From a checkpoint of a small transformer trained on Wikipedia: biases.
MLP neurons of a small language model. Each row is named by its layer, matrix (up: input weights; down: output weights) and neuron, and shows model dimensions 256-351. Each number is 128 + 24 x the weight over its row's rms, rounded and kept within 0 to 255.
After each neuron's rows, "fires on" lists the tokens most often at its 100 highest values on Wikipedia text that the model never trained on.

L6.up1010 [137 159 140 145 126  98 118 111 142 144 146 143 185 153 147 150 127 139 137 136 162 144 151 118 146 109 118 115 160 128 137 135 168 157 151 142 161 134 124 157 126 124 147 117 107 122 147  93 110 104 147 122 115 124 121 148 109 190 122 121 125 146 113 132 142 113 162 100 162 132 159 110 128 115 138 125 123 111 134 137 134 140 108  83 163 144 165 140 138 130 135 136  76 156  72 170]
L6.down1010 [129 122 158 118 119 123 130 128 136 104 160 122 118 104 159 126 100 132 119 107 113 104 111 173 126 132 156 117  78 110 146 123 126 168  82 120  94 138  76 131 125 123 152  97 154  78 126 103 122 135 127 157 130 147 104 148 157 135 108 136 130 126 140 122 121 135 114 102 127 101 135 140 163 133 127 137  89 127 131 138 137 111  79 147 141 109  96 109 164 152 101 120 126 165 137 151]
fires on: " sh", " Sh", "ham", "h", "od"

L2.up457 [126 129 133 113 138 101 113  98 141 121 141 144 136 121 165 127 156 130 106 101 108 156 184 138 163 115 122 134 154 148 129 153 159 115 135  87 122 181 118 109 135 133 151 169 131 152 114 154 139 100 113 159 143 113 125 143  92 139 148 107 115 152 141 145 111 125 129 136 120  91 143 111 128 105 152 120 138  88 149 118 147 170 114 108 155 147 107 133 143 117 142 118 135 159 153 156]
L2.down457 [158  91 134 109 115 119 149 114 114 147 177 186 140 134 140 139 142  92 134  75  97 133 129 141 159 130 156 128 118 172 124 117 160 121 125 169 137 119 133 124 151 139  76 155 139 135 163 147 127 106 142 174 147 124  99 128 131 119 163 141 113 149 151 115 109 126 115 120 121 150 115 129 158 125 109  90 122 112 144 118 169 154 156 154 129  76 131 112 132 144 134 127 109 131 136 131]
fires on: " appro", " program", " rece", " show", " organ", " hon"

L6.up603 [132 101 198 122 168 137 155 145 122 130 124 130 184 103  70 116 128 113  90  95 127 124 124 141 119 148 116 115 110 124 164 160 117 160 112 124 151  95 161  86  74 160 109 140  91 118 131  68 117 214  91 117 112 149 153 123 125 128  84 103 139 193 122 177 105 158 122 129 119 138 113 125 163 126 140 133 133 137 149 133 148 172  85 125 106 119 153 182  86 114 128 122 113 136 141 117]
L6.down603 [155 129 109 140 106 109 135 103 101 149 168  94 142  97  96 104 107 145 121 120 133 161 111 106 137 103 100 124  94  95 152 100 140 176 145  85 120 140 115 127 155 151 158 142 119 111 142  75 130 114 104 140 148 129 119 130 167 123 113 171 170 155 105 147 106 131 123 183  92 126 123 132  97 161 162 122 136 138 120 170 126 130 115 136 138  97 135 118 139 150 118 149  45 126  99 132]
fires on: "i", " t", "on"

L7.up1011 [137 136  81  95 129  93 156 139  83 136  86 133  99  78 108  98  92 105 176 144 136 131 145  63 164 115 152 134  81  98 111 118 131 133 143 114 157 112 169 119 148 121 141 135 128 174 107  94 120 161 159 145 100 128 128 105 164 142 125 100 145 145 138 100 109 121 129 132 115 119  87 140 148 132  85 134 143 107 150  99 166 123 111 120 141 161 120 137 150 158  91 182 146 128 155 137]
L7.down1011 [128  96 116 162 156 144 173 120 132  84 119 147 103 118 130 150 140 127 109 129  68 132 123 163 135 176 136 136 114 118 127 141 111 151 132  83 132 146 154 141 117 106 120  99 150 100 116  99  95 157  93 142 121 118 130 118 106 124 154 119  76 111 154 128 105 123 159 109 113 191 160 137  88 164 152 144 126 119 157 140 133 123 165 123 116 137 112 134 146 130 129 169 106  95 132 121]
fires on: "A", "O", "y", "E", "R"

L3.up497 [118  74 167 153 147 108 100 163 133 158 120 113 121 140 173 107  83 100 109 124 116 108 115  97 116 153  97 133 136  96 152 120 138 133 128 118  98 144  97 109 137 141 144 152 106 114 118 154 104 117 110 112 169 113  79 107 118 126 144 198 162  73 128 115 140 106 136 115 104 126 147 132 140 127 110 141  88 155 135 112 101 130 135 159 142 133 142 121 113 151 110 159 123 145 124 133]
L3.down497 [135 109 144 128 142 119 106 156 142  80 118  62 159 135 112 121 122  72 132  96 101 105 150 112  93 121 141 154 105 133 134  96 135 107 138 101 103 115  78 180 143 151 157 115  93  90 126 124 134 180 120 118 144 117 112 108 134  98 145 140 157 138 134 162 136 117 106 108 124 131 114  88 154 114 136 126 113 139 174  89 112 126 153 156 113 121 161  91 131 132 128 149 112 144 121  89]
fires on: "o", " no", " No", "a", "ida"

L3.up443 [123 144 137 168 136 130 158 115 158 185 104  73 118 130 137 133 141 117 166 154 102  83 118  93 145 159 155  81 187 127 176 140  74 129 106 118 131 167 128 109 147 141 148 105  90 131 117 102 146 139 120 117 112 123 157 156 126 104 111 123  94 104 120 114 159 149 110  99 146  85 123 108 132 136 126 147 157 176 108 128 156 128 112 133 155 124 112 130 156 131 160  89 106 164  98 146]
L3.down443 [140 149 121 133 115 113 122  90  99 114  99 115 130 149 136 145 125 125 139 114 116 108 126 149 128 150 134 131 110 117 159 130 105 131 130 142  97 138 159 107 134  86 159 134 152 101 125 133 123 111 119 128 131 150 104 119 114 173 123 102  97 151 156 121 156 136 123 119 158 153 153 123 121 137 108 138 159 135  78  97 166 117  70 123 117 130 144 143 152 107 128  79 103  89  73 177]
fires on: " as", "qu", "ates", "es", "ing"

L3.up225 [165 143 142 123 166 113 108 107 115  95  92 101 137 122 100 107 104 134 172 193 144 175 134 118 121 152 107 141 128 133 143 120 147 107 137 138  97 132 142 141 119 169 162 115 137 124 146 142 174 141 108 143 114 139 145 103 101  96  99 107 140 168 114 144 142 146  85 126 115 120 102 122 145 127 128 160 131 103  70 112 106  77 124 105 171 101 134 162 132 129 160 127 135 125  48 148]
L3.down225 [126 137 138 100 134 119 141  56 125 107 159 131  98 160 115 141 112 118 169 114 169 165 161 107 128 133 145 154 148 132 131 125 151  77  89 148 131 127 153 150 129 157 157 145 107 119 125 106 109 139 111  95 156  91 103 117 114 123 136 125 119 162 113 128 130 181 108 153 104 141 144 153 169 106 133 112 132 162 113 109 138  94 126  97 130 106 181 165 116 166  98 130 107 156  85 137]
fires on: "l", " Ol", " bel", " in", " rel", " sl"

L3.up461 [113 118 134 122 130 100 170 120 128 141 114 155 150 142 113 128 157 160 128 125 168 120  92 147 106  95 121 157 155  91 159 139 130 167 110 118 187 128 102 100 137 134 114 132 115  95 161 139 151 120 166 156 130 152 135 107 119 144 167 126 126 101 125 168 154 131 145 130 101 135 103 109 156 130 149 141 134  92 111 109 106 102 133 105 121 115 107 107 107 119 125 106 121 100 146 133]
L3.down461 [ 98 113  97 134 136 125 131 157 140 136 144 103 119 159  97 148 152 102 100 129 166 138 156 169 132 143 107 116  95 120 146 152 124 162 106 127 128 119 158 141  92 131 138 157 119 118 102 133 100 102 133 142 131 130  96  91 126 130 162 141 145 156 114 176 110 128  87 109 122 126 175  70 141 145 167 120 125  90 158 108 113 131 137 102 131 148 166 164  87  90 148 127 147 116 136 123]
fires on: "(", " in", " |", " to", "["

L6.up1071 [108  98 108 134 101 101 153 150 136 181  81 124 127  77 140 123 140 105 136 116 100 120 115 151 127 102 129  94  69 115 149 119 143 102 134 110 125 129 155 108 109 178 124 100 123 154 162 132 142 132 147 129  87 129 158 146 132  94 165 154 121 119 115  87 149 109 135 108 123 102 142  99 124 109 176 148 119  94 154 145 129 139 129 111 166 133 144 129 162 163 100 116  95 137 130 140]
L6.down1071 [130 137 133 113  98 103 152 140 144 127  90 176 126 107 101 115  93 126 149 144 116 154 120 161 123 143  71 104 124  96 137  74 162 132 135 105 143 128 114 120 141 151 101 150 102 128  99 105 133 137 121 102 135 115 179  96 131 132 125 117 129 107 160 100 153 163 137 167 141 129 151 114 125 135 112 115 117  84 129 147 103 130 103 122 128 127 110 142 172 192 143 118  91 102 155 114]
fires on: "e", " fe", "enn", "en", "ph", "z"

L3.up545 [138 114 108 128 144 114 143 147 114 109 154 173 145 146 148 140 145 156 142 181 125 124 125 124 112  79 133  94 131 131 129 121 139 169 127 107 104  93 141  84 127  91  96 103 110 134 151 155 129 129 124 110 129 118 122 115 132 155 106 139 138 140 101 164 112 159 121 180 149 158 107 158 121 141 109 145 116 143 132 122 126 163 108  88 160  81 106 144 102 146 113 134 130 113 151 148]
L3.down545 [147 123  95 154  84 141 161 109 113 134 141 135 101 143 147  96 127 132 153 135  99 131 155 118 135 104 149 156 160 131 153 126 122 139  99 144 109 180 117 142 113 112 107 156 100 130 122 116 142 115 150  96 129 115 143  99 131  94 135 132 157 130 112 121 137 150 119 125 108 175 159 129 134 142 106 100 165 110 105 150 158 133 118 116 141 181  93 119 141 119 121 124 158 143 141 100]
fires on: ":", "g", " On", "p", "t", " feat"

L3.up313 [103 124 136 165 136 122 100 127 147 169 116  81 128 128 106 148 127 126 152 111 124 139 107 148 177 106 119 145 170  96 133 144 129 105 124 103 132 107 116 123 100 143 139 123 127  96 154 117  99 136 172 126  93 167 160 115 128 127 133 160 140 131  88 121 152 106 116 136 128 127 138 133  77 116  88 165 108 139 122 122 140 112 164 150  77 150  94 121 137 123  80 162 110 115 113 118]
L3.down313 [130  99  78 111 179 153 168 126 150 136 126 109 177 103 101 141 145 125 125 127 107  93 153 154 118 130 128  86 155 136 144 115 133 121 135 135 167  83 121 129 108 179 130 146 117 157 131 127 122 127 165 127 107 138 140 167 141 129 150 105 147 134 110 100  86 125 140 152 114 168 145 126 134 163 117 124 121 140 132 142 104 129  67 122 116 107 127 112 116 143 158 125 135 102 157 110]
fires on: "t", "ph", "ot", "ach", "ith", "ro"

L6.up1344 [146 164 145 129 105 135 142 111 177 125 112 135 115 146 130 118 137 157 151 127 120 168 121 114 145 124 164 100 134 136 142 132 161  95 185 112 107 130 178 106 146 132 109 139 152  96 141 119 135  87 144  94 191 112  89  62 142 144 138 136 119 121 136 104 112 145 168  74 108 172 102 136 112 119 127 138 129 176 173 122  78 144 177 146 140 160 105 126 142 100 128 128 126 137 123  99]
L6.down1344 [100 126 162 124 124 159 144 156 109 143 151 112 125 142 139 101 126 149 122 106  90 123 101 139 127 125 119  88 114  96 101 111 127 113 112 100 134  98 106  92 140 101 122 145 152 120 149 131  95 154 144 143 127 100 112 143 135 139  87 131 137 101 113 106 170 120 158 136 122 124 123  89 117 127 127 147 101 155  87 144  94 119  99 102 100 136 141 191 130 100 146  92 134 141 162 146]
fires on: " |", "-", "s"

L3.up280 [134  98 118 110  85 128 160 130  62 110 133 132 118 104 156 121  50 134 117 109 115 128 151 129 132 116 127  53 166 108 129 108 147 126 109 125 115  96 157  99 145 143 143 133  99  98 107 151 113 137 126  77 136 122 102 143 157 109 117 103 123 104 127 118 118 168 147  97 118 123 146 145  83 116 101  92 111 159 112 119 124 133  99 145 100 152  87 100  88 116 119 116 143 148 171  82]
L3.down280 [101 145  63 134 161 112 125 123 131  84 155 122 110 149 131 154 137 130  96 131 129 146 105 136 114 161 110 100 117 137  78 120 114 165  96 154 139  99  99 194 102 158  95 117  99 107 101 132 124 132 116 164 178 106 103 105 134 130 135  86 150  74 150 117 131 141 112  82 110 133 150 119 140 132 120 147 137 129  76 173 137 153 122 150 104 116 116 104 145 163 102 139 107 117 161 106]
fires on: " She", " A", " Her", "ur", "it", "4"

L6.up61 [126 132 125 134 124 150 147 123 106 102 129 169 141  82 129 132 122 113 151 107 142 172 110 125 130 139 131 159 108 137 160 133 122 154 167 128 145  82 133 118 115 104 132 138 136 102 110 121 131 118 172 136 106 122  94 146 125 141 119 117  96  86 141  91 133 143 148 111  58 107 128 160 115  86 126 151 143 136 139 146 151 113 113 165 125 152 112 122 122 105 131 120 140 102 102 122]
L6.down61 [149 126 130 135  96 161 137 150 102 122  60 109 100 105 115 133 164 107 109 138 138 125 134 145 118 123 129 166  98 110 110 134 143 122 129 167 158 160 124 135 136 120 171 161  81 155 162 147 127 114 128 108 116 134 149 138 121 161 127 121 138 147 135 106  97 119 118 142 171 151 107 148 150 130 165 153 109 146 145 128  89  77 110 119 133 120 169 127 151 119 159  98  61 101  88 112]
fires on: " of", "m", "-", "b", "c", "ch"

L6.up1330 [114 131 145 143 153 138 106 114 128 144 136 158 128 105 120 132 137 120 126 158 117  99 115 148 154 153 161 146 157 171 113 155 116  93 140 165 126 126 120 153 141 146 101 101 108 125  94 139 130 135 133 108 112 133 107  96 156 143 149 129 105 102 130 148 138 149 109  93 134 151 140 100 143  88 158 143 120 126 109 154 158 136 109 142 157 101 116 123 124 139 104  98 122 131 126 150]
L6.down1330 [157 153 131 123 100 119 132 116 158 108 133 125 166 153 106 101 115 169  92 102 149 137  81 125  94 129 108 125 144 157 129  95 139 116  99 118 112 113  99 111 139 127 134  85 114 168  71 112 150 146 124  95 154 121 126 110 145 151 118 120 117 101 109 107 105 170  61 133 133 117 108  93 130 155 128 123 132 140 151 115 113 119  83 155 119  79 121 128 124 141 160  84 142 104 131 111]
fires on: " to", " of", " for", " with", ":", " from"

L3.up1481 [142 143 157 135 119 135  91 105 149 146 129 130 148  95 119 146 152 123  92  98 146 123 105 117 142 123 121 141 125 162 149 139 112 126 125 117 148 154 120  94 131 118  97 103 122 114 114  79  90 116 157 114 106 136 119 160 153 110 110 127 142 105 119 109 116 126 155 118 120 117 127 109 112 130 143 131 149 159 110 129 144 150 124 119 180 110  73  75 108 141 137 110 111 157 100 154]
L3.down1481 [130 121  99 102 179 104 168 105 136  93 121 108 128 172 111 124 115 172 111 147 111 141 131 101  84 135 126 156 136 155 166 110 124 149 102 166  98  88 111 156 120 130 110 118 100 170 111 133 134 138 157  73 140 131 130 136 156 178 118 113 154 137 147 145  95 132 103 134 123 176 146 139 160 129 103 139 131 154 115 139 102 111 142 150 139 127 187 130 166 147 108 102 122 116 127 124]
fires on: " of", ":", "or", " as", "ing", " Total:"

L3.up392 [ 76 114 137 123 158  86 114 137 148 101 126  97 105 122 112 100 120 146 134 185 110 158 148 137 138 139 107 115 112 141 117 111 129 137 104 134  91 135 170 107 109 152 141 119 149 133 161  86 120 155 107 148 103 138 108 157 134 139 103 135 121 133  94 152  85 122 135 169 147 129  99 130 156 145 112 124 129 105  77  99 112 136 132  98 186 141  79 155 115 147 196 116 117 104 114 123]
L3.down392 [ 66 147  94 145  94 118 119 108 119  97 159 125  85 137 125 160 175 102 136 146 105  96 133 120 132 133 128 134 129 138 131 122 134 130 153 108 114 143  92 119 109 126 162 135 119 120 136 112 117 147 126 125 147 111  68 125 156 111 141 119 113 125 111 121 143 129 121 134 175 138 108 105 134 156  88 148 150 116  64 124 114  99 137 107 116 132  55 139 155 143 145 136 131 125  96 125]
fires on: "l", " Sl", " sl", " Sm"

L3.up705 [127 128 158 139  87 151 139 100 107  78 133 106 138 102 154 134 125 109 145  95 178 136 145 119 128 117 181 171 139 108 124 103 156 164 143 147 120 112 157 151 139 128 120 169  94  98  81 167 127 179 119  98 148 149 120 105 122 124 118 115 139 137 146 130 173  56 125 132 119 119 162 163 110 135 121 126 136 150 138 125 131 116 132 139 156 140 163 127 125 111 138 123 138 141 129 125]
L3.down705 [128 166 152 132  92 114 139 108  92 112 139 128 161 132 148 117 119 127 135 125 147 177 118 104 110 125 159 137 168 163 170 112  93 135 107 137 102  77 116 155 115  96 145 148  80 148 110 179 121 175 136 142 101 128 101  82 132 145  90 128 161 113  91 118 149 128 133 109 102 112 136 112 129 107 110 124 145 141 122 124 110 136 126 125 100 126 162  91  98 134 112  87 129  63 123 133]
fires on: "ad", " Team", " Am", " am"

L3.up1137 [128 133 134 134 138  88 127 115 113 140 104 139 118 135 136 134 130 129 125 130 127 130 117  94 115 111 165 128 136 103  99  91 130 141 127 126 151 125 122 158 120 162 121 134 154 112 120 113 119 141 107 125 165 131 112 117 113 142 144 122 114 124 134 140 101  83 139 138 126 118  85 147 147  96  74 115 161 104 126  51 118 154 129 140 135 142 159 154 111 122  92 125 134 178 150 125]
L3.down1137 [111 181 126 126 167 112  95 131  98 134 135  88 129 138 122 151  96  87 153 135 155 145 129 151 145 161 129 114 125 140 124 130 112 131 152 130 133  95 124 174 116 130  97 167 148 104 111 121 168 145 130  95 154 119 134 116 138 136 122 115 151 111  89 119 129 143 132 112 108 147 116 140 120 148 117 137  69 106 180  97 166 104 131 136 100 119 106 174 130 115 108 129  98 157  91 185]
fires on: "R", "US", "H", " ESP", "sh", "O"

L7.up689 [142 151 146 162 144 131 160 119  99 129 156 151 116 146 136 136 139 138 123 150 148  92 155 125 171 171 136 120 128 148 171  99 126 165 131 123  81 145 139  98  98 148 131  93 165  97 172 118 126 209 132 105 117 141 112 156 143 128 101 144 159 143 110 169 114 119  76 143 175 128 135  86 170 136 119 185  99 155 102 122 126 151 147 116 154 117 122 117  94 164 128 107 138 142 126 114]
L7.down689 [103 116  84 140 121 104  98  98 119 107 144  87 110 105 140 145 163 102 133 136 156 132 175 156 124 160 164 152 121 116 120 129 128 131 164 146  78 176 111 140 126 165 119 133  86 149  96 157 139 136 153  99 151 117 110 198 163 111 175 148 137 155 100 139 121 136 112 151 141 108 128 120 132 139 158 155 148  85 132 124 134 127 137 169 113 109  81 129 112 130 170 138  91 126 169 155]
fires on: "i", "ij", "l", " Ch", " X", " j"

L2.up1504 [119  99 170 153 142 121 126 167 141 103  85  96 132 161  86 115 148 126 154 116 127 125 139 119 149 155  52 123 119 110 137 114 123 143 128 114 130 114 143 136 128 146 122 121 130  89 152 134 129 163 110 128 128 118 134 125 138 104 121 159 164 113 134 147 139  88 123 120 118 127 127 112 159 113 187 154  93 122 145  68 127 127 146  91 140 110 103 101 113 138 170 107 169 134 150 124]
L2.down1504 [117 137 188 105 122  96 137 163 130 116 138 120  85 119  85 117 146 146 146 145  80 140 122  98 120 144 119 158 113 128 138  89  87 107 123 160 131 132 107 177 148 135 100  92 116  79 120 132  86 119 152 135 115 105 152 169 148  62  92 132 176 118 135 161  96 111  73 118 133 111 130 111 164 128 153 155 126 150 128 118 151 133 116 129 162 135 100  76 129 121 146 107 125 130 151  75]
fires on: "a", "i", " Ma", " Ha", " Sa", "o"

L2.up186 [153  98 127 152 119 149 153 170 135 133 131 178 137 104 108  99  73 133 115  88 131 139 113 109  97 111 102 124 126 116 100 153 127 144 112 105 119 124 164 112 106 146  80  71 137 145 140 137  74 137  89  96 138 106 133  79 143 111 102 120 119 105  91 120 132 160 133 130 107 100 127 140 108 112  94 142 118 100 135 102 171 139 102 137 121 141 144 113 146 111 143 139 140 122 119 140]
L2.down186 [124 181 130 131 111 145 144 148 115 160 170 159  83 117 121  91 101 118 110 109 196 154 134  99 102 148 141  92 143 127  90 130 125 135 117 122 153 112  98 157  95 143  85 111 156 116 105 137  75 123 104  93 183 123 108  68 114 123 111 106 151 158  88 134 149 129 116 143 117 138 111 158 107 175 111 149  96  98 117 123 155 102 103 115  73 119 118 143 148 107 138 164 181 138 119  91]
fires on: " A", " All", " My", " Her", " The", "ach"

L6.up1091 [137 102 161 111 109 159 145 128 126 112 138 148 119 127 134  96  89 100 148 114 144 143  76 100 107 159 109 107 113 151 142 140 130 162 137 101 119 154 150  90 134 170 142 119  85 133 158  97 138 113 130 135 120 139 101 134 152 140 112 138  90  92 117 133 146 114 107  75  90 160 128 119 110 127 148 131 123 149 146 188 101  87  94 158 106 152 147 123 152  82 140 139 178 183 153  74]
L6.down1091 [108 143 158 116 133  99 133 136 148 152  71 114 133 149 138 113 135 121 132 118 144 154 137 130 111 158 110 103  94 141 138 155  68 151 175 105 136 143 140 129 183 190 169 128 116 143 154 110 132 126 123 119 102 104 138  99 117 126 158 119 137 181  91 119 116 119  93  89 129 136  80 108 140 128 123 121 144 144 118 129 119 104  98 116 120  95 157 128 116 139 134 145 130 162 128 113]
fires on: " or", "or", "d", " div", "im"

L2.up810 [127 159 103 130 128 109 116 157  84 130  95 135 137 155 132 146 134 112 148  88  89  89 135 170 133 116  99 146 127 103  88  76 152 103 146 155 158  94 126 107 108  99 112 120  91 162 167 176 164 127 113  86 135 164 133 134  99 107 175 116 169 122  99  98 137  89 161 171 111 134 118 147 159 133 128 129 164 121  99 128 140 139 124 160 126 154 125 148 174 134 109 118 106 123 134 119]
L2.down810 [104 146 113 111 140 127 148 141 115 130 112 118 145 117 100 120 112 135 133 123 107  74 116 115 136 133 109 132 107 108  85 125 170 102 120 149 173 119 102 100 176 123 140 126 148 159 166 150  99 141 131  93 105 109 122 148  99 159 126 137 160 114 117 146 139 125 180 155 104 171 128 127 128 130 122 120 120 130 131 138 109 119 111 135 150 116 109 113 136 171 140 127 102 112 117  86]
fires on: "t", "ce", " General", "ally"

L2.up1166 [ 95 154 164 160 139 122  94 113 132 102 153  86  90 104 158 113 132 128 191 154 128 161 131 190 144  97 122 153 145 134 121 133 124  99 107 111  86 127 135 126  90  98 128 138 180 123 182 101 136 135 133 135 144 113 122 150  90 125 120 107 129 124  99 157 162 133 153 124 120 113 104 116 109  94 103 121 162 136 151 139  93 140 197 122 147 112 141 146 128 164 130  67 148 143 113 119]
L2.down1166 [ 86 105 121 117 120 135 142 107 116  97 130 102 130 146 120 120 119 118 158 133 142 167 135 159 127 143 110 149 158 159 142 122  95 129 107 157  84 126 105 103 120 104 110  99 179 129 183 160 115 161 165 125 144  81 125 180 137 106 146 116 102 142 129 149 150 129 162 118 121 152 119 152 128 101 100 108 131 114 101 124  90 153 158 144 122 122 100 111  96 130 146  89 158 133  84 112]
fires on: " made", "ing", "ed", " put", " part", " present"

L7.up1372 [125 153 108 149 121 123 126 155 139 132 120 141 129 110 119 153 120 131 120  99 137 125 141 133 152 134 143 174 155  90  92 136 164 119 133  97 158 155 158 106 102 123  86 127 170 122 156 100 113  67  78 126 178 126 135 127 142  97 156 105 156 107 129 122 122 111 138  94 118 103 128 146 121 156 151 141 109 117 136 124 108 139 153  95 122 131 142 131 163  74 114 121 178 105 130 110]
L7.down1372 [106 116 126 101  89 193 123 121 100 136 158 102 118 109  95 111 146 141 103 136 128  91  91 137 139 124 139 130 149  94 149 118  96 136 148 123 126 140 131 122 146 142  68 159 164 103 135  94 131 150 121 110 137  92  92 115 102 164 119 139 164 166 154 110 166 128 150 148 113 131 166  93 149  64  91 184 117 140 125 175  41  98 132 135 143 180 141 159 161 132 150 136  73 184 132 156]
fires on: " ", "-", " B", " P", " D", " \""

L3.up165 [103 135 134 123 153 137 125 116 124 146 144 160 135 124 106 113 117 137 141 137 179 135 113  86 112 103 124 116 114 144 163  87 115 130 123 125 119 167 105 110 129 140 131 104  99  91 126 161 124 151 110 163 141 116 148 131 127 126 144 118 123  98  85 104 144 133 109 102 109 146 168 166  77 143 111 117 145 144 139 154 139 120 133 122 109 136 128 137 144 108 114 108 144 116  94 121]
L3.down165 [141 170 120 155 117 129 177 131 165 115 109 123 115  61  98 116 175 131 171 147 111 109 131 151 157 142 105 102 114 183 111 134 153 150 157 112 130 118 136 174 104 151 149 118  79 161 196 171  92 156 116 118 159 140 125 128 137 123 122 149 155 153 140 155 123 164 135 136 147 119 154 137 124 132 113 115 149 119 103 102 136 118 139 172 119 125 127 141 126 115 137 114 108 116 159 116]
fires on: "es", "d", "'s", "or", "ors"

L6.up948 [144 124 102 140 152 141 127 150 123 125  97 133 139 164 127 128 139 156 118 127 127 117 109 172 153 114 167 126 110  93 117 111 102 134 170 149 118 112 130  58  96 171 152 149 145 133 160  96  85 121 119 150 140 130 119 108 129 144 109 175 117 132 110 166 143 162 137 149 107 159 103 144 109  87 105 123 158 144 120 106 138 130 182 152 106 139 110 106 101 118 133 144 151 148 110 103]
L6.down948 [147 148 100 116 152 146 135 150 132 129 173 102 145 121 153 150 137 183 119 159 151 141 116 127 127 160 173 134  47 123  96 133 129  97 147 167 154 116  76 117  73 157 139 148 143 113 107 146 127  96 136 151 111 128 150 123 138  93 114  93 152 134 113 161 130 107  92 192 144 145 181 132 112  98 150 122 120 135 125 138 168 138 155 142 110  96 118  91 141  97 113 154 125 125 139 141]
fires on: "t", "er", "ot"

L3.up897 [156 119 124 171 166 109  98 147  95 145 109 115  90 173 165 134 142 116 101 163 133 143  98 118 121 115 158 136 158 156 167 144 138 132 146  88 139  96 139 111 109 143 120 131 138 130 126 149 158 153 146  99 129 136 132 147 146 133 137 221 124 110 135 157 135 154 153 110  98 157 108 111 103 158 157 136 138  91 105 164 146  91 119  98 123 111 132 124 106 140 143 149 125 105 147 180]
L3.down897 [120 139  91 124 133  74 138  85 165 108 153 103 100 162 174 104 159 116 136 102 163 129 183 131 116 115 126 132 124 132 135 121 146 169 103 120 119 145 129 171 114 141 112  87 105 111  94 114  77 125 132 128 127 124 100 109 135 109 121 119 122 170 147 127 121 153 131 141 100 112 141 128 142 165 129  92 109  93 184 133 116 146 162 136  84 153 142 126 134 106 119 147 152 139 163 101]
fires on: " of", "l", ".", " in", "ance", " to"

L6.up443 [175 119 116 162 136 147 147 108 112  95  68 101 158 109 147 130 120 105 143 114 178 168  93 134 165  80  91 170 116 144  93 125  85 121 179 150 119 105 154 148 145 137 133 156 135 130 165 120 157 145 162 155 123  96 123 134 150 133 127 142 136 132  80 125 149 132 126 123  91 162 114 126 122 145 167 178 103 170 121 133 149 139 147 117  82 141  48 134  99 129 108 133 153 146 139 124]
L6.down443 [121 166 139 165 111 138 112 143 147 168 140 114 112 152 137 121  98 163 118 149 107  97  80  78 179 115 132 112 108 109  74 134 126 152 128 123  96 124 145  92 134 124 131 143 137  85 126  65 102 148 141 127 154  83 132 149 149  88 129 133 119 136 147 142  91 135 146  74 130 175 140 127 156 145 109 104 140 151 134 110  88 138 131 138 163 154 121  88 132 136 108 136 138 147 146 109]
fires on: "on", "m", "und", "ut", "or", "yd"

L7.up1367 [143  90 169 117 164 161 147 153 136 118 142 151 126 118 106 121  74  97 146 146 160 155 123 131 137 129 152 114 171 149  90 152 151 115 121 141 139 162  99 126 162 156 106 140 153 173 105 109 119 101 145  86 106 168 149 139 114 141 141 133 139 169 153 181 102 101 115 137 117 143 138 170 155 147 132 114 180 139 129 105 143 176 101 158 128 147 155 144  83 111 124 127 178 109 126 138]
L7.down1367 [133  91 115 174 177 172 160 123 147 119 114 160 113 105 135  98 131 113 139 142 134 146 123 176 159 127  72 127 143  86 122 121  69 131 110 122 148 123 138 179 127 139 129 116 120 145 138 146 125 140 143 134 138 104 138 156 175 138  89 133 116  92 115 107 115  96 154 119 104 150 102  79 132 133 135 108 124 131 128 144 127 113 142 131  86 121 126 119 134 123 124 120 133 154 121 112]
fires on: " |", " to", "0", "he", " /"

L2.up324 [137 141 163 146 159 172 130 128 127 111 149 110 119 136 125 123 126 111 143 118 138 142 152 159 124  99 122 158 160 140 177 157  60 148 125  97 125 152  92 116 117 118 126 124 123 105 135 149 127 117 124 112 106 126 155 189 139 124 135 118 114  81  91 117 160 140 121 120 113  91 147 117 137 116 121 148 134 161 127 158 134 149 135 123 127 149 134 130 181 170 121 120 138 128 148 107]
L2.down324 [161 145 167 162 157 139 148 116 118 155 151  91 122 127 153  84 119  90 110 102 112 107 119 137 160 137 108 123 154  87 118 131 107 124 149 146 148 132 133 111 113 115 126 140 121 108 102 143 134 137 143 137 124 105 125 154  88 116 132 133 121 103 159 103 143 112 131 134  83 112  85 165 107 110 110 150 158 124  98 137 138 150  91 140 119  73 119 117 178 172 103  96 160 124 106  77]
fires on: "ing", " made", " let", "ed", " make"